Part of a small language model's weights.
Size: width 448, 7 heads of 64 (1 for keys and values), MLP 1792 squared ReLU.
Architecture: rotary positions, untied embeddings.
MLP neurons of a small language model. Each row is named by its layer, matrix (up: input weights) and neuron, and shows model dimensions 16-143. Each number is 128 + 32 x the weight over its row's rms, rounded and kept within 0 to 255. Numbers have three digits each.
A block is one neuron, or neurons of one layer that tend to fire together. Before each block is what it responds to, as a language model described it from the Wikipedia text at the highest values.

A bare space or opening bracket or quote after a preposition or noun, just before a number or aside, as in "on 14 May", "capacity of 2,000", "areas (see".
L10.up14:126160138145146144134129154129091134079032127141168130093131147124088151103151110140131177122163103109171077105069139150081146143143166096116117165096074149165173170084155092106115109204126126175104130122166209062124124106115147114092072103141078158097109086130129158087157136118073158161083150139146151152118138134146125106170071108132138156131159130085117128119110156088107091148187
L10.up241:092111187149127123158203178163066092063204061120154160131137146138167116179053102139105188139107099136138156105106123146109150169155137114100135172080122100085132142162167135148137113107112118122157124111108161123105155142178106140099091164153135153149134120118144088140118095117124148154122150109150106146061198105166155065127113104119136192085185115176110076099138121139171145100106
L10.up289:119130140131150137121122145135113187138129082140173148098132122164163100112126100070154178157147112134127055083115097141091147100163172112143111077143088084095163109106121114117120077155163124178140109080148204089140093170129108125076096131140144131169046132147143155104137070158143111132108095148138119161173078157105106130142078104119068178118114129124119157097075175169182112184113
L10.up336:106105107155181060173158134166147117117113109077146131126161086115146143184111125118083157102089133176127120101116119137117169059125120164123071149120125071094161130132061115138104087126094119105135096141183144119179150163105100100175132096159156059151094188112125124080166082143149102109125167101115099173123158145055132086090127127139096148107153099184144110175108116140103131165078
L10.up513:133147127095077190140187175077129087133134098096154124113066102162124161140157147109093165126102192132129130062138135108137150120134095113178144160129093139144184143105144127063014123071140140108161119121185113134152120149059086152134081118140133170146141095108156074128170113113135124142121128121151163178059175106110116143080054118148191068158149136100104170038135144072083106137135
L10.up526:159094100119054142103117161115172150167161144149157127115205108096103090126103089163143174087095088144119124168131124125114139154150101133139123153111138154115198116115119082167132129079131137170119124134151100182139098131132093121119095105155145125116104103107109108138098137133132062083109122079131113130058096123090141185087083135155142139119173113099168112141102155132219104118083
L10.up561:092164092121095112102049091147081121109125131179133164101162066171103155116129119114109123200111144210069170132134130101195120149122101091100147185118173095188123148106130146110086084117135185139084134106138131101235088091152133176138107115102132088107150096121126118066161146064056105141149148108213105093155169133063075130068165136119109171093088125169109087107153191040137043104161
L10.up762:142051123070125146135109125085081108195127142165159148095113125148138157058120168121128111116141056161118118106141111124124162111159190096137129124111124070125125093133129124126150185111122131132141157144147087139175172159170136195081113163062093065124059140115073094170157119086154135102134187095149100164137119190119104154142134182109161193132154177145112129146131144110080116100105
L10.up935:118117147094146121156100132165096112096123155141106138121109150125098085198103105066144149116134163139180138181079084165114102176131091151086123122059121135116080186070177169134135125146157070178099154134136137135122089171157091137103069140150121139126120145112131099125104117089123184192084112118135105115070132153143118108112158136082140154126145102171067070119103157100098062126107
L10.up1090:128135134049105149090148159127086094106059102122119129115119151116154127126084107106099110146146123169113151122101141140151068133069136150131146111163122133111110164174110081150081169128095119105092139121153153113121177181117198155151099183165124157151100070115080172081172159123110120112061125156131112176143113134131145146175114102069158179109194148103136088107109094145140159132119
L10.up1186:127133089103109116145106106106120154107141157089101113052121139157167122147143025156168190128154150193127157116138150148122150147108073130107102145110101175133206137138118096188110115113136099124082103155198126116101138111139161072191133096157162173141087111198153087077136151129119112121124121076193176119114114161168109137083106105151098166099090106163106133077112130108051136082120
L10.up1400:137133054132129158179137118169141115092144127153164088143155115207095112067097054116117102123155150150185141083153136107098129069168111107142139119115154142128045150113166091127116171121131148161174123156112158109171180107122132113148071122115142083201120071129176073149102083122167173221115133077136102154043159136087094095177112138164147089162165128120130143119136126179109099154124
L10.up1478:126115110071148113076134155105103162159056163105123107143132140122107041119199093098112090096159214117078110160101122090136137135145102090124152153096146152124151097147093109110060073115143102082188125154147097134160168185059153160116074187167123080131120086126123151122108102128096088134077118110113095135090134197141127126174116116163145085169131179157137141135127105149162129126118
L10.up1507:087089070143113123127172161157133105142107126094124115098201107123102074087144149133137117116122163099154123059162169117129128096169138114139124146107171134113112143163115151125173157098165152148179162187156056120127124108184119123074105122120105132077102085088112112071148093062126156113109188141119171171100152144085106145132125108073182102119146148116096161178090168098104135124112
L10.up1548:152161110072127120102166179113103136192170175148166131112082117085050110114079133094131158136109119117164145122123145086095125203125130128155124137099111166088188122169176135167149131188052158103155177113088129099111142157191105080153175188131132140124126142149097129093121041125144179128088174160142200125115134165145115171182121112106184143178175150135023095113090138155170107075099
L10.up1612:104038110133154127088112139118109109159133138109143088067146172127134098130125121077065170123116138165114086092133109148089108122113158106112116155125139086131154168146115117158144139101140168112159142162124115133178130104173135149118113120165156125140147136073100067124149147133080150098113193143129113128058151130201100131099164155098154163100123139145080106175105190072221130082154

Tokens that end an introductory frame just before a clause's content: final year digits in "In 2013,", plus that, if, said, announced, placed, For example.
L10.up99:069058128113166061121108111126168137143098103072153127136128126139147140146124088147124100099147124167060156152145153147155063154119159117116123063130198127122083151128128144086128176114073174151109073046156114121156100141136119080121117112140132145112091103105142139121080107108071149136133156122142174155112144145161113145151112162131192119181112119125167123116145098163183174091158
L10.up155:153112128122126100108155127151106110081089099158093104197215154132130196081118119118176103111123093162117079139069124130124087108129127104082138097179175153056170141131104104122118122133100133183185140136151094074028098104163117133080157080163147175096127140167177106155122170124088178171147157162129165100155081077164117136130128117147161176143141112127100156098120142122129141102104
L10.up186:135115129108160098140116207088114110100106143166124123061100126096118144079098105097133140115186113112122120168141104143081152155139191182076121103083132221185122097135131088162192155165160097118173099119122102131096105132169123092151114117135106099098137080096133117095131148088128119143141094116105102078140110127087101087128218080142168090110187140102081109188108131079070115165165
L10.up299:085129075135115081115186102100136101041104108165115102124170121105151145186151071133069204118138089225097144109121156178175113158144183089090106109129159126110117157143142070101155147103110130128121116052155120093169101122132170141150099176137116170067129152164101089144145143131055090150113190145096163116172116144121140118160090170127228090145113088118098145117105094117091121101148
L10.up372:100047081105158124094122076178124108065095101124092121132113173156137103162170128119116102181123145150171169138106119124148163132184113151125091137106160077114164150126175177086140098148166148066157157037134081094076147123187168101091191099156109101175069049155150146176120158143178096143169136127088146174151135137128154133117108183111168109161148124145115195076143109127112215138096
L10.up495:123151084127135110109131173105113137104091142182131123062150055133062125095142156163121149147138110142077198142123170157160104118152135122098070149082171127125167101104072175120143142139081174127131128101150166168050146129165115157098096167164137131108159149082095123133135107144088109136189155106132174126147142143117145143132129157126117086151124141128095110127092106025132162125174
L10.up596:134133140123105115081089101100090091049142137122165117079124127112123129107089127159070135083156107141167097125171117149174094116148125093143103170147153071179187163163138091079110073130168076093150134127166125138183153168149126108146119207093165119068116100148104137101142127152089057104071154132129141105118177097129080209159113086187134135132090130150082135144107142090101124127096
L10.up663:108082092078171084143125121115114088150109171139060128108103084127142162140099100171142153144149150098189095125117131128116181106137152165113117156106171149146141170166114170159127118143152159126057160168179130068152124153104096077120125124169123145177141126192118135145058142157109110096147108159086145077110172085120090095158171109138135145165122124156115125127104188105095197152152
L10.up703:142170125155089104195107093187078159115139153139156146085158170135092097122125155096103140105140091148132159144142148156163113108078205188146125097127147123140128104128151112118192157099083115131121100078085121126081099090200154130140177123112195125114123119115139107075176090110126124107134092131115199096133170080101132100105109083107133138139140123131067137111127175151186142162143
L10.up839:008131094117119108156150133137122138177133087079083132196113166103103120143120179116109100071132150154047061113123159146187147182167169100143126096137144162117143172074119057091157139145106132100153138170172121142099151150128182136123071166164121122092104113114119112109090131094135129184110157126132138115030154179081142196083162084126185142131126090120145100088111163107133074144128
L10.up844:078195118168153157138124156153101087173095141166130153097122105111115106139138158164124160141090111170150175114187084097134179118106180187109098122143157137121130108091151120112128102164130197090111162167120110133077158080124122149127141081148157121139119103134136112092123152155112179101125105129131064135149084082160163093146110098162177084098151137160092174049101173222104129089156
L10.up1318:096100102159099061170203091121093082059092148099126150148154099128123126112164090192138182115167127177177128106163129076133116111117107148125168093151112098157156101113185035121095092124129124149140133156130117121119135108127094063146185184142041092080125130139153089144092122149135154099135133056143085133176110181090079138152114150139116098135092106138146153109143134176116110194135
L10.up1403:103194097133206091109106084187131107141127117118073103182111135087089120131107178137107118120145179153067116101132108105179069102162100129110105153080176121123140153141095101129156077147137165100133121096122139113124112099111112155140138117145153116182066160113169128196093089128111175121093110130128127061105114168116105172097166153189141208125104110150109169125136158123092024113096
L10.up1517:161116097108178077056141110140167143122050115106174140145174140086161141085125061116074111089122127165079140111137152126115120139158180120104126123151134140159116126118105097131147101180116152157209201100179107155091149145185150130152115104129118150102197131093100100190161149171135130115100143171112143089164163150105111099160154133104143143124098122109099158157114115068116131147103
L10.up1605:032110060137160129106110080083096116173102114062153199080145124088144140125150143185100138063128167112093136136158102132072128123084186155119200208119097102113096140088130137183125074109132110097092157107135098125168126135147103101164110117139146164117095170148136085131116163118108142167181107105111162126103141097109106155150124084121132133141067178112096173126144128111115157139098
L10.up1667:169151120127130101131132143131127125092155184205036122135118062138119102168139079126102170055145089172195149138110107149188126137124142143089050111175177114112115109186146117169166106090099162128164180139123138130075131156146105174112154162149145126153073161174117098087076099118139135122150198152106127113121202121088069124177112101193155141118154149096074085076188165026104157086135

Word-piece "a" or "ar" inside non-English proper names, e.g. Saint-Vaast, Française, Taqi; occasionally place names after in (Wales, California).
L3.up1328:082129101225179070143137117085119132109133146127117102142067136152136142176111104153104126137072153066140147090116143094157115141111125098146179183087151104146094113194141059170156129143098192098118170106104092145061197127036108167162123114117130167096170093095067140187086105118094132107147136146130134146082042125165171137206116169077122127072118150107169038112186140169092074106127

Digits, spaces, opening parentheses or dashes in numbers, table cells, coordinates, years and measurements, just before a 6, 5 or 7 (e.g. 19|9|6, (|46 ft).
L8.up1428:128120168152105128121122153127132105083146127119114125116097139118080162114102155090097134113171134131103110100150113092115097171148058121072063197083116120168120130179103168086151120181112117135147119009163094094112135179148077152136097167156162126143154101195209147171125101155095133128132072195114140108170139123138088088057134123150134117093131128138177131097131211120131080176136
L8.up1615:146152126142143149087178144147119063103175132096193160116105122128114173093102135078114103188149096144118134158137135107166099171102113119105090176104124163154094205162132145088167195121164086069067128124164089069105125121060059148145104100109200076138126129122132138104113158134177130202087110166086129121169170124106123152075091133126125113129092104114129141163115168095128144169099
L8.up1664:106162136164103104085108171140126200141169068099137182132094109126147117199135112089081171176137170095118123162095105169138139165191151116143132148091129113136175158136104130109132128115182133117163151144138149088149117154077079164096080153113190102126109144138110114100125160133127130164153168096137089078114169088049132110123121094107043158120140115143182190166122198047109118167136
L8.up1703:131114166104116104145060079161120116115126098097111119125088101104106148176112166075116090175135152107146053080144153099167098145134114099091121161119129073117140154110114100142087146114148139137127149120167106122093194139187128078078146159108139115068090148075168172155099125125166118119118106163116139126181182114125079137110151087124097180113112124122137091146117168138132146186152

Short two-letter opening pieces of words split into several tokens, mostly names and rarer words, such as Gu(errero), Ré-un-ion, z-o-os, bo(iler).
L8.up82:082095095185084165112113060147113094147181069150122118172124122137134114096092077110148174085153101137156134160126117109139141112104109107123181124098181120144160184131147198133120090165137109191087198141113082146142146076116145106141080137126096136181119105147097122148132110096130122153114087123097130138162108110138106139132074143153093127170037126110118058167097124172109178153137
L8.up460:128118139139138099108136060136125131120097112093142104084126096062162164166121126105136107155126118112154096078167117113073097140083123158131117132093150132104119171147172091117166118120103074116108081138144101134099089154126092134152088121098075120097142087082140092122090133115141146172141159160129091095067108099160138140162134140153152184116196124180104179118110172147170086095198
L8.up1078:165133145128135128176100139182104124088142086133150118134182172165126140144141154070120154134130119096129127120120169123095111174112089115061152125141176151175106135138089151096073107161142105160113133081154147082122059064076121099146118129108087102163174083122146127156096137125092143141153104091149100149134160164145065080152096139167108130109072129094166117210108109109115129098082
L8.up1478:074139147104180110087136125144053129139134113159119148144115144106163142088147107164160114137196165169047124098135115085136233123100102175109123152123184168145077119187214139149072109138130112175093171179120151116149122184131162167129125121168096067164133085108138108089113138144181167127175067136111110126183130123096127179131120165137146128134103154166127134155061162131133094179088

Short vowel-led word pieces (i, o, a, ini) inside multi-token words, mostly foreign personal or place names, e.g. Not-o, Pat-i-ño, Lotb-ini-ère.
L10.up29:095111139071104072149135094161132131118136133099145140121166151169084150162141091180150146103125196104090141063106172138116108095132106140115103134144154164051135158070120135161178129138112142155096121129110088143140122158179136061066158100145153179103153173124125131151141154090134101143133135143118150147093144125131081155134108091155133128106127154160127140086180095134134154151174
L10.up205:180120167146140157118147154082116142117089088158153071110155078196151097144206166105101193094155140093169138095092120141114149117150084143134139149168188158106087128152143125125146051176126127099125160130067128139147108170119187125079107134112163121116113168104109133108141125138136127081125101132148163094160127136170166122120035117119075221076124130110152105119111164140113115126099
L10.up233:140127160134141152121117159178138131165145122158136098137124098133122110155132094125160125141072183121162200078141161156105119087117176178126127094097132128150139112160150086175155150087132139115134137121116126062142167140171157156122109104150111098141152188142095139189128144138090142109079093132131124104122128143112152194187149172121115097123147134092080174087110100141102074092141
L10.up293:071084113157121100149107176108157072115092101061127109088101143170091161138113119115115162148132128120161116190106146104031152117087144138122160098109141134073133168102124112094111127098159146156106079168142093067131163103133120113105147133129156155149045098104081198157114123128146074094156119136131125157154140100086094139133105151171111088177121140168062188056119128151090147121150
L10.up326:125169095121097062117120121126125136158042141130155135167126161186067134109122108093110119116112152117175144138127147104121137078072087149139110143122161132117120179160136126114162174113136091142095125100158131090135170097136177133113085133123089111104153157036094104145177178135140146104145086119137120195069173121219095147133162153124129121145101102147137173111152111171070094137154
L10.up454:095159126108107131092136142116110161123135128188129123129149115122153137043103102118112106085109110158118146129141121130122144161117105151132201157125189189148137150123128103122164145210144078109127125136146091170173118144176140112099079089182196138079114142133141168094104164137178113084115126078116154154038136103144131146146122092116104145188114118151129118130169125037153100152119
L10.up479:050138089103147087053122145083172116143160109085112178140082137137181178131151188167130127112126181144128090145157100127154109156083124141077164181136185067100125118156132194061176074111161069129148222155186067106094108121144144142128150107156103175159175125154126173092079161136138103125103143131134166144085114134155105136150118154180097099126127125120105147100111137159136173134135
L10.up507:099105150101130118105107121212122151118109106208143135138168143185154110098113121114156143199158134184165127165140082128126101135186136125126067121064201143114135175124111163127133077066178157095119151134121091107120138115126129109126136139130136101158070112109116168113166134168132126141103185148112091103171058118155172126103110142141136176158065183141178158107101093113123097168075
L10.up691:120188129107134094152108119157127090176128108162131137137198126120129163096157149172103157083144099124173124102121108074124091148086126105138148138076115153146146149103195094142157122163166104129144096113082113149175156117090091122151142096104132085090140106088143175083116130180122140150152146079184190110126105179132131109147108236139108080173108082173152132073053129131126105088146
L10.up798:111134125089063144143149110131161158118097126109110098157152140116131143126152128103130122099107124120111123112052154092106083076176130124121158116097104108162150102108116179208131136118101126182167099088109226116186166109197149170121099104161138106126119135144132132088098152124094133144079101039144102105098147118137086178144117104099095089153103119099139142113113100121127071163066
L10.up887:090119140206134108083142134100095123118138118065136138100168145151132057152126122132163151133119139102132134152108130144104151146116156120173130129098162158165144089141190142098108115149100112150083113140195182137194156180107145094162132169073164075143165091129135146126124114109123145120121171171195159145126100158132130193178079167146127194081148090084074100116103173147121126162108
L10.up1390:126107119108120108090172109161108139065122123151145104115180054170078079105112101125056100151162170132117146144166140091148126138092111102125142123126196141112148124069181093128107107102148122085116116113130177133167111184150132078091141087088125122168170085174150130119095144128070191137124127101127062153089182128055171147136116128117166135141189136204076110145116128140166123139127
L10.up1419:057119176144088140135129146134160087123142124105129165085136108135128180134144119180129075132170085161103070093118085118102111157131097115115135148128174122155084182112146132159139131153107118159096104073091160097190176141147129133106117080131120077117136130128154177107136154103115097135140087147143168086123150145137148165119056191130153144192169177142060158132091172154129154180143
L10.up1570:087142057145155174139179126135157139124114135102121089158141108136094153118140088151095149108152157107148100090137127070167112120087065174142100157125172167154138122137217179148130143136157104135133128126093133081118149125162091158147186148124132133086137134176127120141095168081141123184140148152183163133099120155165119107137094178145101071115142116076128105048091073151106143077181
L10.up1593:102084144126160162126175156151141110184122127145147138173129137155099132107139095137098122067095101140111148115089141154123134149125077083097106170093143080138106145096176080091130127146161153145092099117141120152204067157113210058167134098089157156118114073146119105123073101104076121079121126109098109073094158081082098146176195123152118176167160157117132111171147161125109104084087
L10.up1768:104154160150144160137167107176087164091150122056116108120149142177108073144133096118124110123194129121184149126130151115102076120082112110138157155089175136160135123112137151117160148175152141130119136130142150144167141142129115146125131124116133131169099062125133185092122100104124166150097076123154083141131155155128120123108143157179070117055112165110076098104129156143075122096085

Commas closing a sentence-opening phrase or clause before the main subject, as in "During the war," "However," "In 2004," "After he joined the firm,".
L3.up1563:111147026097092162130119118172117147153145112101141145117109077162118109070113140169095121084145127161113096123134143143168097105122143115171089130075121071131109138120149104165137123099105120137149154174141085156120217161110123111092091131117131168098147123052109165097082129096166095122144112120106142040202125096119135148138129117131137063148125130146164074125103130132078127155161

Middle pieces of numbers and names that already appeared earlier in the text, such as digits in years (20-1-2), model codes (RD-1-080) and repeated proper nouns (Fre-ep-ort).
L10.up117:139127111126167115142112166150204083086133186135115097131192110151166135151091159095175111159110125117078082093132176126086136142073172154062123103149190128140194159121117109149133150145090131123151141092147181130066175067136112111135198125176103119168123157157080131089178101104129126160199084124102110098074055109128152084163194182167137130159093123161165161161126118127132159056121
L10.up202:095181108106124111177173164147144132164072169197092185059159152137135125085137134146116171128129153154130094132121142092151109137106155092137120138098148204146106151203170136085138151086146147138144176134166160142091074104085158114140123162150165094187142095111120122092157136105136165174086148118145107111202152070116110138132123118127160145182143140174112105089120170069118164128165
L10.up322:140121106158110182104097108144155131109150140207151095137177111153168118098117147130113115146107117147086174171137098180134081167041094085134080119175182133110140191122161093125117139131052086185155162137118132152015133097158125125133100132119099155144097118124140129080143145152123093131199020177114136140117102096131097164111063146131102116094168155183114151147126136087177152120131
L10.up363:128111122180054173169095143117123115113121124235159099104115137114176156109148075151093111152150113138079135127133097113135081108110137093146170133089166113177102131105151093045091170154093103128131164089119140154109166124092149135082086106111131078163101188089162135180131150159122133129139111125148118145138144086091155091153123128156101080087164163137117145169162113204100124142120
L10.up390:116148134176143129106160145143140091110137119114122150111105108182142151173182126115078091128099150088165097122130114150194102191113113120055093138175161072109168189150125138124142143116111147122160143140139125142117142140109146152129059121113182087148129099190116185112123152112143134142133038123092083067113178122122134104133108144132147100130187116109089184117136150124129148118133
L10.up427:180156093112099067126107145159041147145154124169152126154171140140191126156188131078148102123134129135063136153133147124162100096152071199121110132129161092147169178128155076171110160186150171102137142098151131106077093122148128085134126125077179105162122140102091179146108136149145133090146071135135136095117138129135071105125133114117091178159105134202156146189180134149100133133166
L10.up510:136117127114116124131107113183149112089100104079124120137080073142148202123103064104127106125145117117137111108139113147217162130162139149088101111147144125143186138182131107134173124128146159169179089154099121102169123112074164131116101107098177142125079088152142096142102122146102148126161171082165095144086131131102068132097080110088015126120132132096103101092191173137209130205117
L10.up614:204160059089182152165146195151137063124120140098178153076153116125211073092113086135129083083113153198090132147057154122088160097122187149129083089140165142140128182139153135158152119182129081123080107096091144172127121118140147135145136087097128181116091167094123120120162128133151177124136102090110175135149143088126132175076146177092109100102168171183102123154158124128112165084124
L10.up947:106137147128143171115098138173142163135105127109149120114125136122169126086147152095084090158162143130112151145127166119081165135223126137145052095101150110087133102146174108121060140164144200181149133086092128085117112105123091154100107143098093157122105132139136066134182130143189085138196161130123103180123155139129118135096141167144121145170143170166143156125133201080139111130127
L10.up948:116181136150152133141149128123180131129120146079170141133119139109137143151130147107080110119137126160149151181138123138147109156129137150133154194150097142160119108106153116137191112193168102134121101131154180083141138123092152126190131109083211112171159092093144215107112141143065178170133069090132139162104179055127092133088172185115117153170173194115111144142154138127066102155084
L10.up1010:094120177175134115113139138157211099137166101114126102122132099141111133101119056100100095113198133106170100190094095095137148053195097097084097129154149116117111180105086138155132110144067117157125166172099154132079122116131204067095099158124065192110099151119132127133102146096125135170158087145139133123168138133164107090143196145136142093060154109118102141122165121108115123106174
L10.up1048:128131150089107125179073137103151156094125072143131164103126133134098133127148206110112090108129081109157095105104056082105124054124134138107079147086140146134113166123144059110161139101129102131181114133107153089091113131040136122213136118086161167099116130136199117114125156105114119144114152105162174138097097089128105129092157122132149150096069119088100118181151134094140142185096
L10.up1249:097149138086101151198114140112093126111117098107133119153149050142121133080151120128100193101136076140123112124139107108106158087071179136138158178126087118155112205145108118147112197166117097135163158109111148121125126171122113131102094155083183087152142164145180102129125133209195124152131134082107091135156150147135123161142105154113155223081147142163143109116108164145171183082069
L10.up1514:109158164130123153135068118164115132191151139105119100144131134094174133149139080108052102084121146135084107117120130102137154120160120130133070102153123112080142170129112140105141123107098120090068120183129160134133123111073109080124145156133113116098112096146132188109144095136150094086191143087104172123164143136166136149119161121138070128078102075147107087197115146123093167165172
L10.up1523:141137090153186151123118129163148106118123037171119175138151108135152093157139114115130172140105143127105133122135110133062077121127128150084134176168145172116156150141137154136089058168103112093219153181135156104122104183089120081142153099120096158092111103118132153143067134120099078140156080121089092121141147130102125122208121157151090071084145130113112086118116177092067150092162
L10.up1576:113088138123081106142132190129117122112157133143155149144113124152097198044112140105096139109138158139114110140080074117177086098164190207116116231072154134157128143163144146042202097119150093104102115138101133160119126123098127138115105146092169194162097132114154114062128143125140148178113185124169104110142106105127152108162141081096138170187120110081054122077105195132114138152092

The space token just before a number, usually after a preposition or comma, as in for 1995, through 2036, notified 164 stations.
L8.up518:096110163172124115152166156104099127167103140121107150070178084098119155159083133150148127114119133159096121118119103142127131104141107129160195137088137079106148142116115089124088159180121102078129124194218115100163122133156121120171099172160090076118216131109133109144087152113137187122103124033175073130153164191108157114106074157103082056147146124137068051188106151157155136142140
L8.up1290:119105092100119138190127215133091161159118169088184094110107132142148134144089155084187138067139129189169176078127119142146099097071144102180126124138115132067125149161067105158156111171169085112156154134124095092126129156140095138125152102096143119131108126121181126119103141131158142125165077090155145171108111118085157136106143134142127072128120129140083152122157107129142091095116
L8.up1708:091165146130122109123129136129064166110142172156108147213107116144113109074070102082090173091121140178165144122114118131112147103162135091112103176064150045152162147177112037082131117125130131095119104134137121060169150090126139133115129150103159089112172125119066070075150112122143114173082124122078185107102130141139143157112127122135114086149120122114141067120151167088107129160150
L8.up1729:088130136119106167071089149128125147154123173051163098085159091118088141172069144117077165102071196188179092078149155174119116104141087140153141135088148137154136113116099091120108066167097139165068128160172128166193102171141162117187111110141084156115117124113145082133068068194097181187126189097114122114055113156124193089102141127117066096092156156195071108090149130163110134148101

Inner digits of four-digit years split into pieces, mainly the decade digit as in 19|9|2 or 20|1|7, sometimes digits and units inside measurements like ft or mph.
L3.up369:155128091161106153140116143136178110147138161152125198145141092108181074079110119101069159108144186133092123124115230121092134142074132140104065126111073129087146175122131096014099153089162154136138122138125143107125126094120134124151089116092130089076116128074183115138069089142158168096123103112129162088174124114078104186086218137171094092090084124111114092132137196133112164085133

Final word or digit that closes a time phrase, such as "following year", "weeks later", or the last digit of years like 2019; also idiom endings like "on one hand" and "to some extent".
L8.up83:145118114190117140125177096109112190136158113108112138093115106106115108100131090166101094155149104149063156139105105156173111135152155049138125147083171139169159123144124151092109139130085180159113112088049203164157168129139115119125129181062130129111185076074130161146066118134102138179149126140103180133166106175149125117110084164104099112143165166125119175070144113131101088165157
L8.up743:169108195116162114063178080168146186144138091097110141134112146104146128163087080167094087161129162137139162096134117119126113201129178087153160136110106098151111144092169140086136159131098160137151102071094111145056128158148140083149120214196083158132159162140130133123085139148110161085098124152165235141181109135179079131152063135081139104083170122141126168206126190125098157144125
L8.up1485:108121144096170090140119117117111148120119102081058122129089102161144127096187129156136111165079137132116058109139162184172101113166164138147121155144120051145127119112152114136151155107133125148120145103166133141078182075137094195102150189075068121149140113122089110120119073084140163148083168140174118139161116193090143111156130135132171117161113080181201080188145151160163184203130
L8.up1760:168081128079071166106112148096177217127046098079146106144192071079169094142066119122097108111126139134131134118091111101143131098113150121124090094035165134146168089086141106179143068120114132100152108105146130145084151186133112137067133194048129133119121108108085130098152082137171180134118096165111110133150165188121156184117158112100103147194177146117143126130104165118109108103179

Space or line-break tokens just before a number, as in 18 to 20, Born about 1551, and line breaks ending a paragraph or heading.
L3.up458:151111073126056098167162127106116108097104152119079146172094174094123097115077098143123137148115130157162115150130164124135181147143138125076120181111176117092179119139140167128122109059112192127110153108069155121112133166142113134131069112113173150121111155101119140154128163148091194144124115111202147148159115157132106162106164170164111120071074128099077121175164146083133145174138